Weights of a small GPT-style language model, trained from scratch on English Wikipedia.
Size: width 192, vocabulary 1796.
Architecture: LayerNorm before each block, learned positions, tied embeddings.
Training: a variant of Muon for these matrices, 365M tokens, 5570 steps.
MLP neurons of a small language model. Each row is named by its layer, matrix (up: input weights; down: output weights) and neuron, and shows model dimensions 0-191. Each number is 500 + 25 x the weight over its row's rms, rounded and kept within 0 to 999. Numbers have three digits each.
Before each neuron's rows, "fires in" lists the words (lower case) most often at its 100 highest values on Wikipedia text that the model never trained on; "fires on" lists the tokens most often at its 100 highest values on Wikipedia text that the model never trained on. A number after a token or word is its count.

fires in: "to" 21, "known" 7, "made" 7, "other" 6, "promoted" 6, "concluded" 4
fires on: " to" 21, "ed" 18, "ther" 9, " known" 7, " made" 7, "ing" 4
L6.up667:495482539538482500510490491495470526480539501471461493542494544534496514477495516460453554526496465511461479519536499477480475502506502507477519478477471491463463495487472497516495508534483543510582519509489484481472468529515479530505544517534529471497530476515512482486507503486499511500537519510471539487514493508523512514501579503492506493473506499481472538522497468472516475512452519500488472492521448537520509482529471498549461516476495478507496513533469521482484476479517493492463548500512500504457455483507527485492496480460507503535503494479495489513515530557472529467
L6.down667:475488488499508485524505491510547498473463474530532503503510489476497484548506471559522460440508496502532522469489469510506503485506476509475488508499552474542465536539499493494455519506517476503480489524500470526501503476526489497517492487488468512488486505474479537509513499536532470495511523472518458529461532511502462492479454494570470511534501471523548498439498506516480513520544496479522523517510523457491483488514561502499526517477494500458502463498523470520480538517446507506502480520488521455515532500526510501505497518513472507520461499521505504470477500427529458502

fires in: "film" 27, "album" 16, "species" 12, "company" 9, "is" 9
fires on: " film" 35, " album" 18, " species" 12, " company" 9, " is" 9, " family" 6
L2.up355:525520524482505484519510472505479453474478463485498528478497522503486489496484505474501498506511492527499506503515525497494497502511479444476493501487538490501524479528444491495530501506512456454492502473420533483522534511497499540543503532474515470533501451503489487554455497526490518497494496494532515503508516525469500497529518493498504519492516478530492484494521503484516509494506492540516534502526533507473452454483481493453516524426480545516513565508519525498478480483457527491494491515519459479475526526512469482427447534501530483526466507472512545498516503540495527511
L2.down355:497499518472495466478495469491493491458516488481480471460491515477496475439495485507520512491481481496528502526475538539461476534530466474474509495494560517488486484495468519513528503516535506503507496516472505454488502533533518508518525463530518512529463481482494492507497506481502556492519470478502484527512510543468494498511534499492514552498498461566498507522534525495531488500508451498496531488536506481513501515501426500486530504495450549450516518518481524545489493497436456489456481487526500512492503566529494497513503461465512475523490489471507530479523507536526504518

fires in: "at" 56, "of" 26, "were" 4, "was" 4
fires on: " at" 58, " of" 26, " organ" 6, " were" 4, " was" 4
L2.up630:535480513479476455502471518539488494527535495470533549510508492527488521513450497536505476502485517518495466487509503502466507490516507526519501452532501485487538489519502467506549471497476495514475475459469501502494518505472481482488443509511538561531500495507468557489486506477515435484454470472459575475528491479517506496511493513527516486506509515478511524513531509512518506455495495498504474495482510509494504507542531491490497489504490520490522511524495538504493496476503530506501504494468529470561455466455476489489488491503536487560491485540528487497516439518485517439
L2.down630:476489522496487508519455524481527506531515500500559512485537514517479472536468484495515462499501489539542518466471437497476497501505498512515512489499473503493511522502459513512506484473505540485528533500541487486492480475518457542475443530545538529516523491518453501514478517498522450444453457470485534491530535510484547486490482489489500511492516446537507518509491527522530488506503527513530451537501503464493493463519449496525470491497494505532471512450510535514450490516535530506510532506499499505516507494492462479507499481520499474511500494467513475468526451525522491485

fires in: "as" 40, "state" 9, "states" 7, "secretary" 5
fires on: " as" 41, "ary" 10, " States" 7, "an" 5, " State" 5
L6.up240:502493482491528451507480452501489452481489519504522506521494523501480511502481510511516529475500542505462525492519494458482523510508478443517561516502494478499491493506491498463488512490495497532515513472528471531529515529496561489493507498473491508458483545516479512533509534489530484534543505522479504460508514465489514469519506499490503500480494599480527520499469494488542522525514492491459451518538517469469505520454511515489523484495477478510470473489544524513548536525504496505499521449506469505537467484493486475443463489511481497479494535492513499512454559495490469485
L6.down240:554514540495505495478492466534444487515543518521508515515482486494524521466504538482530494481537499471494497525522492455499509513485474467533527478525484478500487458518537483475534505490556524511510505511504553503501521480511499534501510508464481477525545517540486520513530471494522481507484508509591464454514476479470514505528465473531488486489495500483494504498491522472497488504524477493513489537520454477488520483524498485518506486499500533525501470470486472480508485482516531430498502486499515540451498497447483481477523496444511537469490499461551455506477495489481534520

fires in: "county" 13, "place" 11, "space" 10, "president" 9, "province" 5, "surface" 5
fires on: "ace" 43, " County" 13, "resident" 10, "vent" 10, "ince" 7, "ote" 6
L2.up505:551538488497499506520512466496502492523437511523509533472496476447468574546531507513464451521490519499492462497501462513489506508509487504466525490509486502575504498525513490513494508486522530497489520475557511526509482510494525477541542491483458488494523505525497522481501493527507491523523502489549494457465504443509443502476511467511506530493445451521484447518470515512514466530504495458457511507511501492510541495477479490521472470476523523512483512488527474502514512464496504508511476493499448549484508459519481510510491490498503510474516501532509466503489521516545495475
L2.down505:465496502508507529487498551522526493450553462489509457532524511512503442452508535480519518494545501491508524532544533489469471501527514504507498502497507532442512488453494513471485513503443524548488520508492524452498500498484471476484480500522557473468482483478501468517513476480526552489484515466478501502500504515463491489462445505498508472547559532481514547472551469495502528515497502548554479486500501506492451510497537498500490532513504501508511472522491535478462495526513505486512508498530493457493503528497510506498524499484535504512484488467501475482523470491492484474

fires in: "world" 21, "international" 14, "french" 12, "english" 12, "germany" 7, "national" 7
fires on: " World" 18, " French" 13, " English" 12, " German" 10, " International" 8
L2.up220:536472523512506466535510486467484509530528503489514546494514485471519526501499512466504487502505526500515500508534451473494491494537494501509478536508532470499493414542517493496489524496518485469420524482512448503508529535456490461550514562450511469516487504508516494487492479466464484491475543468488456506512495527514545501486516486509458495492487517523514535558453488536513506504491521545504499510457495463516499486470452516481533505511494486496470512533495516490522452497492529529508493510495487477468512482515522488514480526513501483513520529474525497461467513459511513518
L2.down220:556483497446529507483519511466482475498534508475482487487504525505501537462493546478515447532534531478445475521505466482480481480544491507499452512489537480468499511517548546471446470494505483497472491503493481517531508451527514507551524509531506493519497475474488466511521466463494525510517528494486467472488523543496522519483496521550479494465497479535501567496523494512470502542454518534475522480461481472473521498500508529490519487491479512561491501493515528518488495487506466480515478503484517510518543497481525491546479493508485469485530523533492484512492515465513501529

fires in: "be" 23, "often" 10, "beijing" 7, "were" 5, "being" 4, "succeeded" 4
fires on: " be" 45, "ten" 20, " Be" 17, " were" 5, " being" 4, "ceed" 4
L2.up471:534477533533481518562495506518440482524496485522494546527523492516486481491454531512495502509489490465509515489523453512473490532514511492481488433520495458491532525471492485481527496493509502526494460482481518532472464498511508519498490522488533535488454509510495523497467485491520500524526466497489467523494510482520519511511478457491499525541488534506472480498506536479440495561473482504504482504486526539483527490515492491463471495461494508498507474523468568504512519506538531484491513465505491502552482469525484502480470421496527551528490464490542502478512482505476528484
L2.down471:510453434525470500532496521495464517475467479532470519475539490517498487489469513522544471490471463527477536477556496492497503485552495516515506506495495485530522508497499484523523481488468495501530475465509502542510486497483488556460535519493486519506494466539534505549446535488490478492486470492504477507468496529514513463541491475496506454478485505531556472509504493510448505497534515497465521525493515488528494543544473521483481506454546481516469485546542505520476485503523534525499477522492497488478524454504476479480489518518485506479461480499522460505522496487542512521

fires in: "to" 18, "t" 17, "get" 11, "at" 6, "under" 5, "for" 5
fires on: "t" 17, "et" 13, " to" 10, "o" 8, " At" 6
L10.up314:494486496524532508498514414490502510484454488508470468475527492473495494501463563541529477533514527507493502523504536449509515507482490470514553487497500495514478539504464514474472511487496521497476528527514522518482512487508509525464485545442471482504510478500494488478486483497561488480496485501537520489512512481545504494520463467493493557514487500511509483516512510496484568493490486509489525489444513551516509506520517489541479514515485456511530528489454490494571499531476481502478495530488534542488455512500505509485501441507507526491494477463483488473481507486479465530
L10.down314:488473459517483523486521497478466456537504522527499517510476518505505532479534481518481495507512497489458460490451454524546501551505482487525453484445489516519506518546498500493464515479520509479499475467503519518521519491484458509533526478546475521498487498491422511531493509491585521536504499513532514503486503531537494484461482565523488479502485485514490502483517504494503500516512482505444511524484470453499470516514473510485503509509494494493518515500513467503487499542536509534472489497506475491465500485517502543451550490526480471524478517475494514496508545537482448498

fires in: "football" 16, "at" 9, "united" 8, "america" 7, "australian" 6, "american" 6
fires on: " football" 17, " Austral" 11, " at" 9, " United" 8, " Amer" 7, " American" 6
L2.up714:530494480486521487487507509488523542514461515474482486512471496457481506532478447515512464465516536517483496515542445500473517491519506530516480481502471518486478522516473494489522487475482466515521536484555535481503525471524501566509534470484510458565498472504458522534460502477525513523469524487507521487536524529540499469499476496539475524524457514495491525503476489508472484510562479491483490551516495500521500532536518490481505514491490483515529483512503522472508527510462481512534494497491492521525471495488483517467453506490480487513477511526476418500473529510543475471
L2.down714:500470498503531522503483504475427475515510514492468499469547476547483477489506523508503555495503493507528544460478500495481531464504478532483502516520472496500471529515485483522554497500472475497495547481513512472502457457484519462479451505502507468518503551521550508483503514477524475495557489476513510485508493480505553484545517506516494463487476464470500494460487498514509456517494515528474524449472495485476541501503527516461508475513506501519458513474520483538493474499523529528505486528509520466478504480516494518553470458455512530520525520497536491537484513542502476517